Weights of a small transformer language model: 8 heads of 96, biases.
MLP neurons of a small language model. Each row is named by its layer, matrix (up: input weights; down: output weights) and neuron, and shows model dimensions 544-671. Each number is 128 + 32 x the weight over its row's rms, rounded and kept within 0 to 255.
A block is one neuron, or neurons of one layer that tend to fire together. After each block is what it responds to, as a language model described it from the Wikipedia text at the highest values.

L5.up455 [142 154 179 118 146 152 149  57 150 111 164  81 130 140 124 102 177 122 165 190 140 107 124 134  82 114  51 154 155 134  89 134 122 171 124 146 125 166 162 108 173 119 140  82 137 162 125 118 115 135 123 182 102 139 138 116 116  77 113 107  73 137 123  90 110 176 175 154  92 174 155  83 171 115 149 104  80 177 119 139 140 122 141  92 162 160  99  81 135 137 148 145 121 100 108 114 146 104 121 120 173 115  98 129 135 122 163  80 120 112  87  94 131 150 110 129 107 125 107 125 123 156  99 152 161 103 135  97]
L5.down455 [131 127 180 207  73 150 154 135 154 179 136 151 138 172 165 111 127  67 148 144 165 120  79 117  89 102  54 152 138 136 116  68 113 178 194 147 167  82  66 123 130 100 102 149 144 125 154 139 122 125  76 117 101 164  78 172 119 104 138 133 135 103 135 159 124 182  90 113 107 144 186 130 123 101 144 153  68 184 115 130 135 116 183 150 149 138 175 106  97 112 189  96 116 111 126 112 135 112 143 187 116 123 143 162 188  92 102 115 127 124 115 126 122  98 124 175 165 166 109 214 116  84 113 103 184  99 137 125]
L5.up2066 [145 109  89 116 121 129 142 130 182 206 183 179 139 161 138  91 102 161 217 163 113 107  80 123  81 151 158  99 162 140 135 138  99 147 137 137 126 119 131 146 142 100 131 126 154 116  79 128  87 109 131 139 124 141 101 148 129 123  89  79 156  88 166  90 166  90 171 146 147 151  98  89 143  99  88  83 114 101 127 101  69 161 108 115 144 145 163 130 150 126 150 149 162  85 161 179 103 104 154 194  79 126 103 158  90 130  84  80 163 136 111 106 133 153 115 111 155 141 132  89 150  71  79  96 107 166 160 127]
L5.down2066 [145 159 105 137  90 126  79 120 115 129 159 126 116  88 110 161 122 205  57  53 109 115 124  93 166 121 140 128 159 117 125  98 106 100  94  83 116  52  87 115 155 124 124  93 195 112 173  94  88 140 143 145 100 141 132 113 160 109 175  81 105 111 129 133  50 175 131 139 123 130 113 111 151 131 115 146 149 143 144 129  75 158 117 107 149  89 129 140 126  87  90 124 100 150 141 127 124 143 148 200 151 111 121 151 111 128 168 193 102 163 106 142  93 119 120  96 134 131 136 123 174  78 119 130 117 108 106 158]
L5.up2414 [141 143 131 103 143 129 153 122 157 133 101 111 116 124 112 102 170 143 165 153 159 120  84 163 111 136 122 119 169 156 109 131  79 142 182 110 168 146 112 106 150 110 167 143 152 143 129 167 164 178 148 122 143 108 122 129 151  89  86 111 110 154 123  97  87 142 193 177 120 154  90 146 137 138 133 137 183 100 126  76  91 200 154  97 204 176 156 155 102 178 144 139 106 124  89 133 176 188 116 183 116  98 148 180  60 125  81 117  54 125 155 106 112 133 103  93 179 116 130  84 147  94 123  76 116 157 109 122]
L5.down2414 [115 126  93 153 126 184 150  93 168 128  96 180 182 126 172 143 110 197  94 139 102 125 129 154 142 149  81 109 104 107 122 133  83  93 103  88 143  92 118 118  92  78 115 113 118 172  94  92 135 104 151 209 123 144 129 102 140  81 145  86  67 168 153 117  85 135 185 162 146 142 166 111 127 137 155 107 186  95 117 127  87 141  98  66 153 185 145 109  94  92 179 161 120 161 131 141 121 116 130 160 125 155 136  91  88 155 146 162  51  99 139 147 126 188 163 132 216 106 124 116 118 103  78  82 111 179  97 120]
L5.up2904 [160 127 185 105  89 130  81  55 168 106  99 135 124 174 142  82 133  88 118 218 172  61  72 133 101 118 181 125 135 139  94 131 101 147 140 135 114  70 113 151 190  72 109 151 132 120  92 104  99 126 109  90 102 142 132 148 165  92 117 137  92  94 154 110 137 127 173 111 128 136 108 102  86 116 181 152 132 158 166 170 127 105 107 109 147 168  52 144 125 149 136 116  97 101 135 135  97  92  67 186  90 120 117 137  89 153 111 107 166  83 133 105 123 109  54  80 193 172 101 114 134 195 147 116 157  87  89 120]
L5.down2904 [158 158 163 164 100 101 101 166 128 102 135  94 133 106 163 135 163 121  91 119 146  68 152 112  83  98 166 129 127 135 115  92 125  91 111  69 166 171 115 149 158 152 149 134 141  69 183  88 150 171 154  93 105 163 121 143 147  91  84 146  77 133 166 136 118 182  90 116 124 105 118 151  89 119  90 189 158 129 155  79 113 173 127 151  96 172  95 162 135 106 127  86 177 144 118  96  94 165  97 118 103 168 113 141 114 103  88 153  95 111 145 146 143 136 114 115 122 106  84 107 155 173 125  87  89 131  91 127]
Year leading digit. The first digit of a four-digit year, usually the 2 in 20xx after "In", a month, or a date, as in In 2008, 22 April 2016, in 1926.

L5.up800 [144 150 146 145 101 163 193 164 147 147 109 113  93 144 120 137 128 137 132 135 128  50 149  87 113 110 158 117 122  89  98 162 179 138 147 161 107  90  94 147 108 132 139 192 147 145 114 114 184 173 147 195 137  90 122  88 149 139 132 153  99 115 152  86 123 103 111 157  61 132  88 104 125 201 114 141 165 140 160  91 136  94 150  99 133 125 117 127 179 172 108 120  89 151 170 100 104 114 108 112 112 154 144 173 110 136 123 145 177 136 176 135 212 105  83  50 127 148 154  94 152 129 130 190 119 161 141 120]
L5.down800 [145 169 108  90 163  99 143  96 100 132 101 136 109 185 147 132  94  54 115 117 129  84 140 105 121 101  99 241 151 141 107 130 141 126  82 154 153 139 140 134  96 138  97 122 163  76 177 149 140 148 174 112 109  77  98 109 172 164  95 145 112 151 141 129 179 142  85 143 142 106 108 114 148 153 128 155 123 127 172 172 101 129 186 118 146 154  94 137 170 162 166 131 148 142 134  99 108 149 159 121 120 160 121 116 143  94 101 110 104  73 106  81 204 103 133  73  88  38 118  83 127 164 138  90 122 140 130 129]
L5.up920 [ 84 147 110  95 151 110 110  81 121 114  98 105  63  36 142 106 159 142 192 102 154 112 133  82 128 106  71 157 160 100 111 138 171  79 144 124 173 172 102 127 190 153 179 142 127  76  87 129 112 143 127 120 116 154  92 200 134 169 168 131 121  65 208 132 164 137 170 152 135  83 138 193  71 170 174 118 148 122 124 149 128  93 159 103  94 128 140 114 142  97  94  99 108 101 145 140 117 142 115 101 117 101 146 155 101 131 144  65 117  77 153 133 218 112 116 137 200 116  81 138 165 139 109 140 183 135 157 138]
L5.down920 [ 94 103 122 146  83  98  67 190 126 120 106 172 138  84  81 121 104 143 109 133 193  87 163 111 108 151 164  95 162 129 125  97 156 118 129 100 134 119 141 125 116  93 161 111 100 193 166 166 140 118 147 170 115 172  98 161 163 181 139 152 145 152 121 117 113 141  69 109 159  66 111 147 146 116  74 184 155 143 100 146  72  89 127 137 136 145 133 147 128 137 165  65 104  55 163 115 176 115  97 101 161 113 127 112 177  84 192 182 144 142 139 101 161 201 106 143 153 103 147  85 144  77 173  67 167 147 134 118]
L5.up1474 [127 147 108 107 159 155  92 107 106 112  76 108 134  97 168 194 120 115 167 149 150 102 131  93 106 111  85 144 114 115  92 145  94 135 137 112 125 115 148 143 113 104 174 140 113 147 126 117 158 123  79 132 157 106  79 142  78 148 108 108 117 130 149 148 127 151 138 139 123  67 145 157  48 106  78  82 179 157 163 113 173  95 116  75  69 139 174 101 118 131 158  95 134 161 115 160 136 177 143 135 100 117 110 144 148 118 127  72 163  86 156 198 159 100 152  86 114 116 136 130 105 189  73 189 181  99  96 191]
L5.down1474 [133 144 189 119 128 136 155 137  83 102 111 111 114 126 146 162  89 120  83 108 125  85 151 126 139  72  76 165 131  90  51 148 165 136  99 114 122 118 137 151 105 114 158  59 159 118  95 103 150 155 168 116 123  96 157 134 224 148 104 137 127  94 104 115 140 141 232 148 117 105 126 141 150 122 190 138 114 101  98  58 144 140 143  66  94 129 124 110  97 101  92 109 154 126  62 118 130 108 143 142 147  99 153 144 140 107 126  79  64 151 121 111 102 116 125  56 165 142 112  97 134 145 138 116 126 113 124  95]
L5.up2992 [ 83 136  95 142 104 124 126  55 166  86  63  71 186 151 135 130 142 179 120 157 113  92  88 114  83 131 118  84 111 152  93 149 136 121 101 169 100 109  80 195 186 127 101 255 135 124 138 107 192  84 122 111 124 108  93 129 142 151 133 147 152 117 145 148 131 103 176 175  99 118 192 113  92 102 138  93  94 180 147 136 149 130  65 111  71 156 140 159 113 156 127 126  81  81 141 131  78 151 158 115 143 163 130 120 138 103  89  73  83 139 153 148 120  70 176  91 140 105 133 134 114 119 199 116 189 126 138 132]
L5.down2992 [181 122 118 154 107 188 131 180 123 147 130 187 117 100  79  92  98 150  75 132  94  51 120 104 134 102 163 155 148  96 114  90 114 128  70 127  85 101 111  97  84  93 198  72  82  94 103 137 172 161 229 126 107  84 126 139 151 115 123  80  91  90 123 156 152  97  82 107 144 173 158 170 143 123 141 174 124 164 132 138 173 108 117 105  63 178 153  61 105  94 101  76 111 117 135 126 180  52 127 116 134 104 150 138 104 141 116 132  60 107 118 111 105 119 103 114 152  82 133  99 116 146 113 144 138 154 101 131]
Place-name and subject boundaries. Mainly the comma closing a place name like "born in Dayton, Ohio," or "County, Texas," plus "was" after a subject name and "),".

L3.up2891 [144 138 151 169  97 190 183 122 134  99 102 131 181 108 134 124  67 126 134 123 101  74 153 136  90 102 127  81 118  92 125 110 131 123 102 193  96 123 149 136 178 114 128 152 145 169  95 123 121 174 152 105 167 113 111 179 193 194 154 101 116 111  70 158 154 118 130 138 129 110 147 154  77 122  87 143  95 132 135 113 100 149  40 140 130 133 166  95 137 143 111 121 161 154 187 136 103 131 101 142 146  76 108 172 122 116 104  88  93  76 138 141  71 116 131 149 180 102  74  96  60 138 114  97  95 134 123 133]
L3.down2891 [149 160 109 145 162 163 115 134  96 163 104  86 134  90 128 159  93 123  98 103 114 104 106 160 170  89 125 151 123 106 133 124 181 111  95 104  63 170 154 121 113  53 117 190 101 183 141 132 201 117  70 162 134 142 105 178 130 153 152  87 105 107 147 108 172 129  95  68 113 183 141 141 189  91 141 164  74  62 189 120 135  87  79 101 136 106 123 193 176 119 168 154 105 216 106 105  94  96 133  88 150 171 186 125 144  64 147 118 130 117  82 171 123 187 150 127 188 178 127 122  77 129 137  80  93  96 153 145]
Place-name continuations. Token right after a place or foreign proper name, mostly the comma before its region (San Antonio, Texas) or mid-word pieces (Puc-c-ini, Mos-k-va).

L4.up144 [125 119 140  93 113 145 182 179 132 103  83 102 176  74 104  52 107 103 208 161 122 109  96 148 124 158 157  78 175 131 148 122  67  75 138 116 108 179 114 122 105 133 176 164 115 155 118 183  91 173 156 170  65 102 121 184 136 164 162 137 109  66  79 160 118 135  95 145 175 166 134 171 156 132 122 173 142 121 139 132 160 110 109 129 114 120  84 120 110 138  77 149 146 155 207 128 194 176  88 166 129 127 151 151  91 118  73 124 128  93 132 127 102  91 104 148 126 132  92 147 150 164 100 149 106  73 154  74]
L4.down144 [159 123 141 136 147 145 169  79  90 154  99 158 107 141 146 168  71 145  88 167  71 151 120  88  47 141 132  55  94 118 123 120 114  86  97 197 139  91 118 190 168 168 103 211 151 167 108 113 166 109 137 166  83 152 177  77 133 140 144 104 107 137 126 139 119  69 187  78  83 100 130  83 165 129  89 150  99 133 154 109 173 108 142 164 101 130 131 144 184 112 116 119  81 104 139 153 199 166  84  61 141 137 125 111 144 154 128  65 152 192 138 119 122 108 155 108 130 148 192 120 113 149 149 135 152 157 156 126]
L4.up426 [154 114 112 101 145 166 169 173  98 106 175 135 138 171 132  79 148 103 111 130 146 100 126 135  98 133 135 118 154  98 140 153 109 118 115 174 130 137 111 102 164  80 192 148 164 156 126 120 182 216 178 144  99  47 143 154 115 116 146 136  81 166 131  91 131 138 114 102 147 105 111 206 130 156 123 102 168 130 143 112  87 108 154  57 169 111 117 107  46 174  72 107 148  99 104 142 158 120 118 104 117 109 125 106  98 109  94 126 152 112 134 127 137 133 111 195 173 123 160 108 109 165 114  58  96  82 104 141]
L4.down426 [ 82 107 215 136 123  92 155  79 123  96 135 113 179 167 139 152  72 133 138 131 100 139 113 113 103 114 161 145  97 139 141 186 139 137 143  96 184  87  82  88  98  97 168 171 181 124 132 147  72 123  82  78 103 207 133 152 120 118 142  70 144 149 152  85 176 108 132  88 150 141  94 147 150 108 117  63 130 124 108 154 112 140 164 162  71  67 104 150 148 114  84 144 157 127  74 123 129 132  98 150 122  59  79 112 123 161 134 127 158 120 140 127 118  72  52 142  85  79 145  88 110 162  89 172  95 145 153 164]
L4.up1436 [128 131 141 128  30 172 166 116  98 169 136 134 123 135 151  75 116 125 135 148 121  77  61 128 101 115 195 147 100 144 128  44 119 176 163 198  99 112 116 164 162 118  86 110 172 113  91 196 145 173 117 146 114  95 111 121 174 158 184 152 116 105  62 211 160 135  72 187 158  99 130 159 110 123  70 164  83 156 146  73 157 105 109  95 199 148 127  72 176 148 167 155 135  94 137 134 136  91 157 147 100 124 128 114 159  84  54 121 129 172 141 141 105 171 145 140 171 165  91 111  93  94 113 131 141  80 127  59]
L4.down1436 [129 157 141 130 159 150 157  75 143 125 136 107 122 110 161 197 172 158  88 116 166 124 112 124 129 147 106  62 156 123 140 124  84 181 105 100 130  74 168 163 117 116 156 207 132  86 150 146 145 125 125 141 108 137  95 143 141 101 137 118 137 147  61 116 109 174 116 136 119 152 101 120 145 122 117  62 139 109 128  93  81 114 157 101 134 155 154  78  99 122  80  65 131 126 133 149 160 132 146 135  63 166  90 169 145  88 126 141 118 139  91 125 133 113 130 137  95 148 203 136  62  74 178 135 129 126  93 128]
L4.up1478 [136 101 161 143 110 204 139 197  92 116 149 154 116 144  82 153 125 196 123 173 175 132  85  69  75 137 142 161 129 105 132 112 153 113 154 130 102 136 129  92 164 149 141 100 166 141 124 130  97 177 123  96 163 133 164 148 159 102  89 174  79  97 173  46 150 134 214  94 152 158 138 120 133 103 135 129 166 110 133 104 200 153 162 109 149 181 163 138  98 172 131 128 152 127 130 135 117 123  94 126 120  94  94 157  96 119  94  95 171 107 136 120 144 142 132 139 154 128 114 130 145 141 124  76 140  91 119 134]
L4.down1478 [ 90 139 157 135 133  95 149 190  98 147  74 112 131 158  58 167 143  81 155 101 148 135 115 123 146  97 132 120  79 109 154 138 169  88 107 145 107 135 171 148 124 131 178  77 120 201 183 106 154  98 153 123 112 124 133 142 104  80  88 148 159  73 147  87 194 173 134 104 182 164 113 153 149 134 139 182 141  72 100 152 158 106 110 101 152 124 124  39  77 108 188 161 148  33 121 130 137 181 117 145 126 100 118 178 117 111 167 159  85 157 101 158 143 123 139 113 100 148 155 109 193 148 123 114 111 160 110 147]
Fixed-name and year continuations. Fires on a token inside a predictable multi-token unit: the leading 2 of years after a month, and name words like Eastern Railway, Central Bank, Ministry of Foreign.

L4.up491 [152 135  93 162 120 206 171 129 129 126  76 106  73 107  68  87 184  92 125 115 139 163  98 123 102 108 147 127 138  81  95 111 173 100 132 168 149 173 160 146 171  70 127 150 121 122 160 136  85 138 117 102 110 115  96 166 177 222 153 118 105 165 117 134 103 136  83 146  99 116 206 141  71  96 126 180  71 106 126 149 155 106  97 150 164  64 132 149 148 106 125 146 131 112 164 163 147 154 140 119 129  93 119 200 147  99 137 105  89 118 138 149 127 147 143 114 108 128 122 109 125 115 138  96 101 121 114 120]
L4.down491 [173 206  63 178 135  87  98 102 200 173 131 121 113 124 123 113 102 114 104 111 128  98 118 159 154  98 118 154 115 171  87  91 137 147  79 145 155 179  68 169 128  89  93 179 129 139 148 114 148  75 196 196 165 164  55 140 132 133 147 145 141  81 119 160 129 106 119 103 109 166 125 172 179 118  99 152 109 106 123 201 132 146 125 113 206 135 151 138 185 147 140 203  94 164 134 100  92  59   9  99 149 140 182 181 130  75 120 113 133 144  82  87 123 166 101 116 150  97 143 115  96 149  96 137 132 157  83 133]
L4.up850 [115 138  95  75 130 157 181 175 166 111 160 138 112 138 132  79 140 130 148 119 138  72 102 122 130 116 154 123 107 124 106 139 138 130 156 132 126 126 115  66 204  96 122 151 152 102 119  92 135 105 105 123 117 106 157 126 100 125  89 170 124 163 182 119 113 201  78 128 133  35 145 157 165 104  93  76 151 152 208 110 146 140 110 129  96  94 153  91 182 178 108  86 144 136 145 212 178 133 138 103 105 113 120 129 105 102  89 183 145 173  61 176 142 120 145 155  89 128 142  67  98 166 114 123 107  58 155 118]
L4.down850 [ 78 132 121 104  94 170 113 150 147 125 150 142 173 133 157 116 101 109 130 175  70  97 165 179 197  83 125 108 157 136 106 134  82 119 106 168 185  99 171 140 167 114 137  86 187 163 156 105 138 185 133 201 159 153 135 127 136 116 181 150 115 136 167 178  76  91 183 131 139 132 160 106 149  80 152 182  67 142 188 159 117 117 108  99 164  99 114 133 194 186 149 131 102  31 119 164  97 112 138  60 162 102  98 158  95  90 177 119 118  89 130 132  57 100 120 128 120 131 141 155 189 158 102 100 102 144  80  85]
L4.up1139 [115 133 126 121 113 135 181 151 110  79  87 116 131  79 151 101 166 125 164  80 135 101 163 102  92 116 177 127  98 136 112 141 120 135 139 122 139 100 130 148 131  32 145 126 124 157 145 123 144 193 124  94 139  87 121 112  77 146 115 130 107 113 118 122 130 164  84  80 145 104 122 175  80  62 160 157 105 129 134 149 120  92  69 135 118 122 106 172  92  87 114  78 117 122 142 201 156 128 149 110  73 103 119 225 126 119 143 110 131  88 104 111 119 153 156 116 145 144 145 116 122 122 158 170 120 188 143 118]
L4.down1139 [148 124 110  89 135 107 141 136 120 113 158 144 119 121 111  99  84 149  52 190 111 191  93  81 140 153 127 233 129 106 170 228 125 151 108 154  75 205  96 158 188 194 194 105 170 128  75 147 126 137 106 132 113 158  90  97  90 194 128 142 112 131 125 149 154 110 122 106 178 114 115 148 147 140 161 128  78 135 129 152 118 100 154 155 144 155 105 175 174 171 147 120 168 171  63 104  89  88 118 177  65 116 101 163  89 137 174 101  79  99 140 118 107 145 109 101 165 118 156 142 115 115 139 170 132 167 171 125]
L4.up1291 [122 202 119 153 142 194 164 124 119 152 145 143 140 146 154 138  85 103 153 102 124 110  90 102 124 137 137 118 112 133 138 145 124 125 139 126  90 122 129 156 224 109 127 127 152  95 108 115 104  96 103 142 133 148  82 134 152 110 169 103  91 148 144  91 122 144 136 140 138 145 144 122  95 120 167  99 158 109 134 167  80 108 106 110 120 149 221 131 142 122  89 121 153 143 102 119 135 138  84 145 150  79 103 165 157 117 143 146 130  97 153  49 146  90  98 153 142 113 112 156 159 151 138 142 142 135 128 153]
L4.down1291 [130 123 136 165 114 201 134  96 108 128 161 120  94 185 107 104 157 135 131  98 140 143  86 136 160 118 147 111 129 147 150 180  91 112 149 130 151 128 145  89 181  75 138  74  85 124 174 117 137 110  81 193  74 158 111 142  91 149 184 121 137 127 151 114 107 103 141 113 137 123 113 155 111 100 120 113 179 147 117 104 125 144  80 111 175  77 177 150 102 143 162 106 201 163 141 125 100  56 123 138 104 120  88 165 152 145 155  63 130 118 110 165 126 163  67 170 136 131 136 125 155 150  44 161  81 169 154 160]
Comma after place names. Commas right after a city or town name, before the state or country, as in Crailsheim, Germany and Westport, CT; weaker on fragments inside foreign names.

L3.up1336 [134 119 165 130 134 125 140  80 133 122  85 122 162 159  44 166  77 166 121 173 156  92 117  49 105 147 114 123 142 149 133 145  89 133 103 106 162  68 125 142 184 167 142 129 119 177  85 104 182 156  82  58 142 175 124 128 178 110 131  73 133 124 158 108 151 126 169 154 167  79 123  98 135 130  74 127 150 135 143 129 106 176 154 144  91 175 132  80  78 140 115 109 139  94 178 146 175 101  55 172 116  91 111 152 125 117 127 128 151 144 194  68 127 109 152 172 171 170 152 118 114 255 107 112 139 119 109 109]
L3.down1336 [128 101 161 145 131 104 105 122  51 121 154 146 146 163 113  94 158 133 154 134 142  94 144 111 177 124 137 108 105  69 118 130  80 149  83 125 143 124 141  65 126 141 151 126 171 129 181 119 131 126 134 157 105 155 192 112 115  44 109 134 145  89 110 130 168 166 109 185 130 165  90 125 115 131  63 118 154 158 146  79 117 123  99 136 141 125 119 137 142 141 124 142 143 139 157 173 130 159 133 188  95 102  44  80 142  84  93  43 115 135 161 115 141 149 119 202  95 138 122  75 148 162 126 164 147  73 175 151]
Year-start digit "2". The leading "2" of years like 2019 or 2017–18 after dates and in table rows, plus first words of section headings (International, Later, Design).